config.yaml
head_dim: 32
vocab_size: 9056
parallel_block: false
weight_decay: 0.12
max_grad_norm: 0.5
decay_shape: "pow"
MLP neurons of a small language model. Each row is named by its layer, matrix (down: output weights) and neuron, and shows model dimensions 0-127. Each number is 500 + 40 x the weight over its row's rms, rounded and kept within 0 to 999. Numbers have three digits each. A neuron's up and down rows have the sign that makes its largest values positive.
A block is one neuron, or neurons of one layer that tend to fire together. After each block is what it responds to, as a language model described it from the Wikipedia text at the highest values.

L4.down7:502492523447476446519444492506567495455547575494560468445452488524521456520499497470413472466489528517573501451578454481517525554516435483484561479546565520493484484537486456536519526448563528487531438544520502538476560530500483518605522472519553494557488476522531492564454486544483508519458457510436505478516475473488502488513438440487523492501521520578548501537504447480452484407484
L4.down11:492487561549518460521450439465499507495514546502490510375457545448404453531469505488507518479496453512556474557516542507570482499549486413567487495456521435470426576531519504503523493437534494509440472496550457463522492473523473508443536515481487520494518465477511429538487418470527478496463533505515543497489466541453424474432478470473518476532478539560495521505500517508452547469481
L4.down66:538535544419477486568501513528511465549518476476567465393502464530487467498490431464448465479502526500511525495507522450461488515501492470539521525473522495488478539578454485493519496455489401493519573513522480535568495492471537504521481612522544486500553493436536503454526454554485529583528529484492495551475564519431481460434544514565544554502482433485455424565483521448493532466515
L4.down70:478543444509446569517474460504511512526524483596483460528548457497489450510482560474495527488474447433504527495520476509502489541512561483559489545470498451459511459490540460494497491450479499560461532515499577574519516562484468531532453453523519480460457573496542421502528443514445524512453470461541513566559424464524504468516585502577462536606487512546461469459536483481518501518478
L4.down153:577568478459518504499513466566510420462457542472477485493512480531434515561440478446512462489500519509521523476495424520509511518465582527418498536511436457500444433511517482533483437466559575513505513509478459567477517482502494535501474528409542477534536508498468510455534475476455493576461489512463471550454507520466483536458516452464503523530539508437518538575525517508520481491418
L4.down157:556545457488414470570475482481539526405464513528451483537484500506450499576506442469475421439535507561524475553551480504513498492505451522442440533509523410548505530463435501507448559504537516464504459500460440538494537455512527501491584537442428490561493510501459481521457524453509460451502470538462545522545521496469496535489566426482531572510528491477530483496525468521486518505465
L4.down226:493554485531470420541533543437460483525500494535462511462521492499502435515534454500429577521541518504479548500456582438395542471526492502431545521495484473482545489486500492493455491506430430513511480470571527512532519487554502531570511518441508495489490519463519479475431526478523554524511541556452518407564498497522527478503516476560386495477501430436467545537519496509480519514484
L4.down366:473515489479483510508574530535479460489479499518487568528585552545457522459528524528489500455434431432525597531430437501528509556484439472510500501430496518445457521490484497549442525467532570533514530491470485509478528525511387528508496626524524442508531474468474533509475512513532463511455480483458469520526512486475419551484526504471519548511502515501458437509463487481547555520510
L4.down417:504469532536493483553519500482562498501531536449549505502472492485567461507512559577468481449471539488443466523520452556485580468447550470529465502526495580495486556490486489514473462442557571507521525446485556511507490520478515498437550498529431521489448465520490511534459532470524532542506489521526497465515507496482451544485447480507498431508485462400501501523478480471507453530541
L4.down454:468542518436475561529487507464494482463577508516440531551449533479547479465456532470526495512456520471498472457516509502507469467517432485450543499498509485489546526467492455432465532509505456552510529460536598472471498464453524569527506551446475520494432478473517476502478446543480454540455539572550477444458519486486598515481526536472445522428426521544547559473471420432565467598561
L4.down557:444482505497446568493492440505445517524506482548437555535524570456507539495486508539527490510483522505447468496498498506538486413510481457472523466477474446509576488519471531494462548523503511501457501456423567585518515478518487533503460485542531460479437552470538489432597506550529516525430482489514461516466558504462524536551511514490443544501502539485491462466542452466487488463511
L4.down574:563542591465512579551526518478483462424473524487525512450562495501494482560470462496534480453522509411514528447516466469541517512486466485433482459553518493453456461532444552528475538441556500530439554452484500469481535523509486466559587524537520536533501506469477540462567511479524514591489546500553498501452520508509449508386487532510563468476570521447481474517582485476546533482503
L4.down587:614458477531512560494463501497500612528477501512456487411531507511517477501463476541443601461531501484496513494567535434498561492518540506524468573518499493499486543518465515513546471486537494454540458519480452517492475483446517514474475519480539449485500455532530528494511484539452513463456472480455483434539497553542434495522420421446421469470525439495461481511542494431560506559485
L4.down590:515504518494501495495471478569555597547479482501502531490508504514532541506581518523419479408539520493551518508558528518525571510447500514465531484481571457472438571546505487520469430531577555467532596541534520473515526498474510491511553489549526577532507451514479516445499540480486490451531517464586502474437485503507398495491471461528527531480503559479500473484481510587500527478539
L4.down650:480556456546463523500526448489493487427476520519531464518530500516457467500458491517552478504489508479509494506522524552598471434482510459459523579540511470465448476516525417512503398511543529509498481461532485528574493468514540528482516502480538469460465466539556432435518553519509472479496480479541478512572525488563477494556492511474495437544398522531482528535491463474484579470500
L4.down693:527502466516509480474418478553429544476462561519574496520510502539578488451531411474519500531481453479512623583470594477444540516459574496488485514497543540489549472511494490562516406504515519458533510494483409589549465511501489550566481447527525528539517460511553491488521530522499471451454530509479503515616521475572507476488441563482489537551501478482547502456549540549451535434481
Responds to: Word-piece fragments starting with a vowel or vowel cluster that complete a short word split mid-word, such as bo|at, De|af, Che|ese, e|ar.

L2.down27:470500495545503492503531497419540464485506477566499504532529453531555468455487507470520519507529506509434462476446522539481480494508514500518538468521474490504486536454503601497480544517502497396573408542486546543492550583536522538466430548505554534526506498469553519558492429477482531444499567421554534544576557479493482500501451522448452515555619460494495544470494444455498464495449
L2.down108:394466472508499483462534536507503487480540584515491489458501459482529538487480485504468498458511478535505584520469526514543489426421491514494481438486552518568528490469554510499475484465519494463581499442516470478473555481494511465439581479503513496524480477452401540534442451585503509525433421569547525513521516566440488529522466437498544548501558557524543499544495457468494458560521
L2.down369:464546558488466575425481470483516569489504519447596501487441545487497457556517485485517513474520470534518529471469453583491530456478485477494544596480518486524433545549477478463570566439576454526492461504445482422505536469470519516492503508444546547496616532507491541499517479487493560485518490523476503558415526467506516513459530430533544467514540474503557527470559521472484449444461
L2.down371:508547453534461538547548445481526482483511486523538464539451450495568518512499442542489473506540500518490527466454514487539493474512558547437500556486443508548450550519538565542511511441550486544523536459455539499451451573497415478489538445527521507514509438521463549551516596566496507498502492450494517526478499476528509484516489521454517448531457462494526508562516522529429467459516
Responds to: Second word-piece right after a capital letter or short word start, mostly in names (O-ir-ats, O-g-ata, E-in-ar), plus closing quotation marks after titles.

L4.down12:511523525406518556486484459488493510505516578432505551476526453525443538441443525530480438486533512452612513509523464531544492567579518555474546450493530512421508530524471524429535439492512499462460446477504507499443441461476482460464507546477564487479473500521573489514564552449566450524535473497476495519511485493454486499521471531480548500461424488507425462532480510485538534525517
L4.down35:537445494495488470442500418431479496519558462482508458487421581585482536510501560486472477541516472495506519531589464432545475514497510495573440499496467488505469543457493532519458481506449535410457491488518472495494562562508523503489497425499502534477436515581498507487506493491516438533489477538487501503491458500476518535510550549489515513480455464517481460488476564477511524539531
L4.down85:588501559546564522618405507507596488527450535521462468473530498411498551473493514495439466470522498468536447515522498473462559541528466565543465505523525531495547458463490537482505545458482561457472552553456478477515532524582514438537466507580499434474552489512571530501542499482449492548571483462516489447535506551431526526488520566442546485451492464533450443505460584501588526439416
L4.down90:514510537529496473480471488525517533497501486450549485522520528493494501487436520471422532508527490457505482504566497461486519530491475532517520430517534478515521513461481448479550492522500495505443514483545427532533474480494489528535554477547490528473476488484533496579483456488518449461538474476470446536443465554468485461529470505512503486540501487456478487457487494529480489523477
L4.down91:527464510515543524568477501492490445473576510481566497592462475476470558486560444484517495492526538525515422524532511488531480567548559448523452510500536528537578508499513552484500451516474512481531495524454509464492465549454500538528585482503451555498527509493524565549555500499454512566541465461465523494470481463494463581475480494464541448536585557476524472497497490505557507537452
L4.down117:508444557549505497468483438500546474473491549466595536477511464472448522500553518479539451499518493490503494462483449454581503507537430375503495515484580509511495514474432482490523468569503495460448529455514468504483500537593485467524525556534468484477535522519480515505459577558497472519520512507511521592494500520543493487531484497459489391476546479444487503463476500492531498522464
L4.down151:476548474489484460509477443498437507490566498442470477599497560410502544506539470442510460469501487465527526488514456548485531498508493549504499523543441492529496540440467457560520514494475451506492481504534532453484508502470527460434472568510517482541481528444472486491489598503499505476547468551477495454439561529518499498450551505399528491479456540449464485482464489553454464433533
L4.down227:539479504493534535607492434491512476522536464455530477479441475490497473520515576447486493533534493502530492486474450436467498560553439521590468536528518509510566439510413558484603498457499502483489538477538524461497580463473515502535450505416491404492469500568507483461551533488474531501484480533548493558503488452534515546572476636539535487450440498490455547571482475499493519526495
L4.down247:518528514458530541418544494520445546440506482467470504483512453493558411541419458561461544472473501489498513512461441456493540458428462520501604434416519510478476519547499471492587422489471508480401506462502480506481497502548455431545579458464472465497452494473581420572595468413561505454559488530503496458531367528527509492477477531467480446553556485464478511415468478470446496472536
L4.down257:463484514491495512563546489492510478492493488509522514488458516494483489523481472549514486503511489508475478488492451515531542497495501504503501564520512512506574485539477491441458520494517471531535514496490576528461526532513469489528553478514482501513466484482508498496508531511486494468470560521520455480493501508543515469513528505506456519500514492529537505477528467476503491512510
L4.down261:493478420490439552431519470467490541441474533465529460566524490488434513516469529503529459518564519558544495460522459505520547568451480550479492541509496533514533458519474501504523487474487589523521526552509462443470556544472525554488481519564508500505461501467450514496515523502557474461483418536437469499487525567410444545539474468443477527584512488559435470583467538465543430484571
L4.down262:494463518496553514463545464504510453520588583516413553501485544476415406491436491456501523540462506491566530497499417490561551516484589545443469492557487534510505455491487459428489500520493501623498578538463532491429557530536490500461599434515491524487507537499526544504560546527562525481499488572491484511469484509538510493570518592522500514508471513482577442527524519537470479524503
L4.down294:454523468505499496507437483564520561535444469562469508497447462505471505505520513521508596463534547479544516525482575465497527558503482445507524498522481552501543466508491434457508506448345485485474543555509427497503524425504481477515503571545524412487503503550589518493572523520483541465566496578458490513533494537489499453525440500480490474545390477553481494437497442566530535503469
L4.down313:446462459538515517553446493473505521483511518433451598487455544427453519481410463497513544471548497490523539501450517493482481466458500468435458526432530519507450502487542490487561456496454545507466525516536475514596507461507468546511458555487487527532556440521516546556441622542468572462550468504520451559428538505487455462532497535503524475446507506510490491515550474509490486535467
L4.down394:532454576493476491506538496541507539439581447475540492486524542518529521473512498520525474550507487501469455499475482478502488453488517511600436424475514565495446459547480503451459457487613557509532448524455452578496422481522507535566510462535508482454482505472450577496537489521458559488499550548428506464558491504463444559472434512515516552552533519508451494566424558520391514577496
L4.down404:507439482512560511532461492511496469466525462510465475479503435485486422563524502511526480492507500516462485491519513489485506475472480478498499546497477556510521460511381534343492468517481540515498545483468561442494476465483501481521520449449429596535485528571570542488496500463504505549510472578470519522451553478520497497501496444498499480459531508521509473525547502475500488507539
Responds to: Prepositions or verb endings that finish a verb or noun needing a complement, as in focus on, interest in, aimed at, led to the.

L8.down691:487469523486513527474533517531500489511522529509496501447536516464498516550498497510504524514546475517510478521563484503504512458492436454531539518538552454544507505492421497482559505487471516513507522521481345455492517477499471517499514471500471497500496488520467540539515526508553512504525479548499542532441541477512522539454483597526539389457525482528514552460552518473484504515471
Responds to: The word "the" (sometimes "of", "to", "on") right after a verb or preposition that introduces its object, e.g. investigate the, include the, along the.

L8.down462:460469520444576454474476471447487474524478468577554463445536529533487477487511535473455496446512486523525472499509465465531508536459476504487468483548451550525491481502501510537534493461544483500587545525454493445520454540515516461530574505471508456504460513450477517529481561536544463528517534519479452509586540572503433447535525538462532431543556510574457412452564429576468571517479
Responds to: Sentence-ending periods fused with the last piece of a proper name, code or number, e.g. "A/S.", "Serie C.", "Radio 4.", often before a new sentence or paragraph.

L4.down4:479493577552507524462487546508520476564503487479512507491442528550520423520547484521538457499503582520485449455452530498479485478475507532461438451544567447499510497511521501496535554487549543424554605481495535548577491554435559556590525514488491536495524448511548560493538564505535508455530492466460527545418498495614505519511518560550518500444513536545522515447553507452503609556471
L4.down114:473468477513422447539484518534518484478492500510423521467535546475515505500500531507461508453516502564533507515509491454509433525481431446469485418525531475503465512447472439440529494502511502517433489441482463484502453472504504484427538545466537462533456525467463505472460514497513464503474530460534525504494488515519475478513492493524536500496519484487465548490473397511507500487520
L4.down189:532493532481517462500502486523556518490453464467510515482498527503533515499495495515488505500515471467511510492552498490516471505484476518556479478492507472462490506510495547511514492519466534537530556521471451505547518499460497483508449498493518518486451487518509481490454499434492459488579531498444506473458505491501513481525550535480511477515506502528448513462518513524496523520497
L4.down278:515526473559562535554511472505565455526530499457456529501558470503537486458445565519489450498500544557481490428498501453486474454493528429545477527526479504510521516535450499526515465480534556478545590515491480501522497452471470547488419506526552452463409447480510590479524470557540448549502468491468431468448497492539445525566546460478493444515494491468481487508483511442581524566473
L4.down286:412530459505494575495450532498573532522495463520501485446431576528484555483552413495500570418507542442544435430445467467505460529526490535518451477385486517541518448541514489511469510464536515576502516497518527524517585483441474443554502535492464506508490532501482509403446502444496544490432498456506512519473440478455553514510432537568532472548517539460427517466515466514488512478542
L4.down297:460486466521494468559471562519455490500459495516491544423506424609492473518517486529477514491430465540473513546517486429542501460492520507444576506484534465490482523496510438491505410520541444474519509471562530492518462470504521484487442432500519526555436462487545491493430460532525527578543461491595516481499541446548490441522587512554466519527444513459430592455485463489480592483566
L4.down335:511500504465563495541474476518478496564537525534572537512476476564451507518500510481444499468570555483510446442517495493509535485520485549508606441480519446496501543477460527461534491487546453469538458486512452507464551583529497469487525489391534488476427561463529466428409521522532527489505520508505501500500517538506467463546584564514529470460516492518534535525399492483470479482571
L4.down381:507540578473483569488496524475532431444484473498419510529455469546509493481532428511446514514500565414576533534428520428504528526495557510571548497516519492410458506527512530473480461472413516541480578520496492475554513523531423481489477492520501462553486459486453470535596526490523493507544515449537514525504483453546525478467514519512494478465508477514459527460509537477480539444511
L4.down398:448490510473472431497413575465468567452468464421487510491472562500489516482505491467472514494550504459534430499533542430560519428504469447521505444444506475481469545512451506517483506499478444593551433557417513503487469520506584532473538506543439513492432440498495455567507532507526454506527501469464451590407500560451498516546511473522394577567531510553504437511497505544565489491507
L4.down423:524445534458517516495517480486536486526452480486455477470476496545514500529467501494504480505493479519543550500515462472480468525475510482534451480510548526496492496524520543506516512503482509532475552497494472523553506536511479462536420469519482494478476495476485500481474491523504495468532559518467516483487518495500518512556495533475480495544489552566445496451477498518466512544543
L4.down469:513430450471463515480476479462539429566508512533420448570449461463492450539493449455471559525522453519500500490507532548502495483479458564601498551483464463461495476554494590484438503482468502593473496522536519505471517509536553484483444484507511474500448538445578474481493545520537503444493527488494506557514481492474522476436456475579504538520463519461542524545562453490531492439480
L4.down509:521547440496556460478507520535484456502452594564501465492476545465446508419518466486453485457534556433526465555469491533553502517533386429431515471504463526520522464501512476462496492494511508494520505545493460433481538472453548521562508524500504517514472493512593538468489459414475529531522520489438491446507515512530435408518489510499534532500459546499568475537499508481506511492589
L4.down545:538494504467502453493497473515509487529444464467465477509536500523476490547465510508470487467468478482514493493534444487508470469487520520529497469533518485497484527516538514497479479516486517556525596508511446511560490550472505462514437514464521527466454516471481543443472463533508488520539532510447539480502505525520510461580513483452502500540487564536415514415449532520475547530530
L4.down550:468501543472484460505511528546512496531459513456477579538405532538506465551465457457547489492504464435521456510547455492520499450489540493456531527600546550590472527485430540432451553516507511464571490523469527459468511473521540512546542447518497504426493517544508547521490464478519472478494529531528498532486483490466510473520465451450501514458497497524512478434541472526460502509529
L4.down569:509484452488595445537530566503498470513470538589527514484546443555511514493561536479489555450568514489469488500475509520506424475457523469420517470488445561507555481469486548497489443512504466512498582558483453456433483485496472519495482484586548511545454520457513469601546497477493473566536525530477493509462481517510545455529537446482500518505478478480526466530527479498456577468528
L4.down698:515529454606436521422545440494502522501492443522433457434495452511533546543498540455533535526577470457554555501437487465524500557505517563505479478497544495463475595414481490488548497496551544427472548469529479521481512485553507496554519491458525462494497535557538528513523486497551516469490452511501514539542513516480472462507535478469537447543507546548529489538555575537496477605455
Responds to: Sentence-final periods, semicolons, and word endings that close a clause, such as "problem.", "downturns.", and "career.", plus clause-linking "that" after reporting verbs ("noted that", "claim that").

L4.down16:480545513494540572580524514544519498512491484513546545496533527511489514455500523487485482511441459502506568519481556553528521471564519491463501457383527464467437537480477461441578502488471541543535517430547525502442533567469544475540456493557507549496525500498496502438402515460456499466474528538497525478483546517507502461548530495505431521455469562474491514456538495482520530441518
L4.down219:555495448477569454520505525480407509460434472546442481540500556496500511527468532470519483488456508524467466556546505503505501420537497485485546532421482481477543555462488489451480511571522471467509475546440566542524458509560514518483487461502498495490507499537583476483410548474496496448526454513498485496527477568465553463438552461527462570542470523568533476503443472463501450480555
L4.down239:539453537492571496478545518509489568493494514476451490451540494519530503483492464481549420452529506493539540481590587501539479483531507545500526499483525468501504476551504460470447500555499516492536524515526537479455493523451494505467631542489553530517483472498450580441506527509454478543429499442526580434494503504497480481447440482444460516499480469439455477593523432581532493545413
L4.down251:485501473499478429527430544501499441489487506529525538525517479484477454459493539514486532553485494557511482604409566476467481493513471487549551540476524456429485478528509479489474483551483575538482492496426457467521468491554476488564481509400477461441516510551480480451502504492465479494456437474531534484524506488546481521567488528497448472481483491534515541510445493525514457558487
L4.down271:454500468529528485554511514475511464496517530466524540465606482496470604434483445435439439463450526580530442528526490451534504498522463527514546513502534500447541501532481475548526529489480577516548458555518488540521445543467487512508530565560480435509525516492447482415484480550542482487433555618465444540520457548548428478519459445435516527504445494511487408474450460462424483523481
L4.down281:518476500508502484536510463404427491494524448469526536444539481431526485444517591452520536538474503481515492489528518444519533435561465472421436519529485484493569430471432495482526487528514502551567481471502543552491556439567457535568505449461542522501465495457478526497498500514472509489423537448466471489490492481499485472502503488527509536463428468447447490477482470472486558524495
L4.down310:557497479485477576506560428534514506531479549490606479464518535533485416539484483492483462447476548508494469456509450451515433522588503492522493502509421556473538550482542478561529521475483449494522489569526583506513537501482530493469555479543581497446508484504511556478503592473557487502518475483487533507491505532462516511494556471531495550473452501456497526559525502409518521472543
L4.down376:542539485441541493538449448475495488491443512525464451508433486457532521484484480507470465551432476483498498537474483433490508550562428539586467470476492505517488508472515450405438512520528541624539486494524527487529594506496473445445480545474450460523490459423437522510467530485480512530472504420527525523485484506454517435456449519539575456506481448487511505527487518427499493509502
L4.down449:516496455545483495469468492495466501511430533585372455567540537439454567446528441452471603423554531443467469553506434480442531543545545506520450513443524522506471502445523511550468509527470544534597509563444497521464499480492449390521474496547512472443453588521488496514465504502514506558484505439485519512443528478462521512433533514479604507523439535414479483492520462513539452496507
L4.down464:575427444534520490513484499434571508540504447566456477546509513501488473400522541470481556471491537564480505533535538523486475427513483486533508515479573554571462555545494516474486495519503446471541452547426477514455486462485529545581562477445537396485490447565511470467479453512541571505487503527537439471573482511455537452520556488526505510470495520481507464556473479473502506540448
L4.down507:482527550520555544504540432491564526518429440530517475479519493449479519513490480459530497506517466476487545491491489529549524447478510539488528621500486467518444529482475527488626456527478487486544547493490544493441533494486494505560582485516511469520500483412546472592478484506565513570559471508458477565556553463504469533594532535522445488446562558449529500477505570459390502484578
L4.down524:483491511515505487531502567478465533445534475524539480485504504488514559558464492566548481519428467453539542449458423492490490479499494553488498544420567504495490433517517449546502467566503443461550440403495525458545496500520502464491538470482462495436498498453470504505482524538481504483475530544526563534522440496355523499465449456487532439559432492503529499482522535564499482479530
L4.down529:574510557536494483479502399432509543457528526460536451494585578539499453496562529472553560482482551451569499467532525479454547439484421538547516459523426478489443462486479459541506465561516523509466459461458533492537475576482483491498561529514491542480521560513491536433481494534555492478476517545489499507500496439493509551467537527487499534424486486435533534481488485447491584496530
L4.down568:533407493491467513551522460555448512478484520528506512486461477484535475471567438546576531474469463526455495449544547507452497522530462495541586389516505528492497560506506585518507474496500465534489431531501505520527422482506545464518544482497483499535457497536499472508534498507518509512428505497500536459531545459453485440509520478518585522565500520457531472496525549473500463524520
L4.down654:510545528495460513477523446430591392479490577531568508539522526577515469502478422577511443469444478566532523475540552516532525523494474502488466473486518481507545487515525516519557445529499520534461461478592482482534499505543472481497550506468555371495469484481473507495477521526566520532561586438492505476579495535411450561480443460474477484473507522474485456547500490431505557506487
L4.down662:509447493554499486514494519459552461527461491468500450528542470490487477495477448538496533492536481544452464507467509522458482491472457474502489453542522503477525527509454456490424441506472514510514612516456526539544526515530488553555430501544474446514473522497519490507585539531493419528499511534530437488476466452509502592455513533486573473486424568454454455502507538431572573527515
Responds to: Short middle pieces of words split into several tokens, often right after an initial F or f, e.g. Vanc-ou-ver, portf-ol-io, f-ulf-ill.

L2.down16:497516516560525525517474550439512511500475477480529434550538471506452498526484478473454475546513484510516433562602470492454496495493417543488512517519509513479568516382518397501495451488489495460508522491519489468546438493506552550478545616496439513516428502566483465507476558490511505457542466555509493559451547452486494442534441490475451488508473481442493543444452470499498499446466
L2.down35:501627519505478493493524499526598457516543502482516495433448530560481519512515475529499467503475534427506551519534424477551476493472505483520510507416506515602510473551479509510469503444462503468526482523530474475473484511519428499489445490510499489560425483491542535479578480506475507450570469557479467536445478532510551562501533503461562533501506503490430551466538461533518512458547
L2.down119:558520499488569511483501505468509510497538468539512483563535552529466551553507445493450450535525567532481459482488470456507519513461490568514572541506515485495480446465426489475510471515434477466496510485540566461524526445454523519510509567567462528495484521496507481524563578506518518518453541469527450531585441536597526469531482520547441554469445453459479486517533535526479541545419
L2.down488:580522469540470463465486516395514534478548445442402515495493543503558579531493513508525487509605429478528544511518539510509439525502521605496545456488524422540492469490441544475442583529485468527521484455466490493461509424521510543523488557447476492499494541543478514512517560497471530470504484531538526571464499561559476584549477549534489488514474464515477503427535594471487542475480
Responds to: Final word pieces that finish a verb split into subword tokens, such as -ing, -ates, -ed, in oper|ates, indic|ates, investig|ating.

L2.down8:448535581513459502530483487582492470460445532466534506522467542478484532526501468473500533424499501442468505478571460467531491501499443556547588549519505434421485521511488509560508511569534592471467452445554467495507529511463526445521469540533435500540524531502471441487531462487419515478515516549504415515481430495548561475476563520474555563531463428459464489483587508474516527433463
L2.down391:524555481467503573539500464494528512408514504451517515531480493511453480470480532513539518457477393479504482473517478528425518508517480593462555503471469505415532421487463550473454591489449505472542440464491558525527538565520440488469443490429492482504497532505493511560566549542498571498508502492552529567450495446479514505442529488492526526531469505425470511500477541544397483494465
L2.down518:446463456493473432502450524530448479467528500489503484562488475526452497449522500578483586495490434516534543484525495459447483513597469524509542472478548458500521588450505501513464533581520423499534464539443417482461497443526470575488443575448505492460518458505533417521469425477514507497565531517547480484524441574527524497484513568537529507511509565559470491477490550446472491450503
L2.down590:541502475509531517450446524532511544486537490393537544531455604445490499521524482468476564528489464457499545491491504428391471450452504510483546601513509487553511553436463489495508503447475547541475547577516567510545488521521555459522543477460514453444493528452486525502490476487521517529524475529534478473511500450467576431469551498520610551442488526478511509499470466509558551510496
Responds to: Middle pieces of words split just after a leading F or f, such as F|re|eman, f|u|elling and F|le|urs, plus Fre in Freedom and Freight.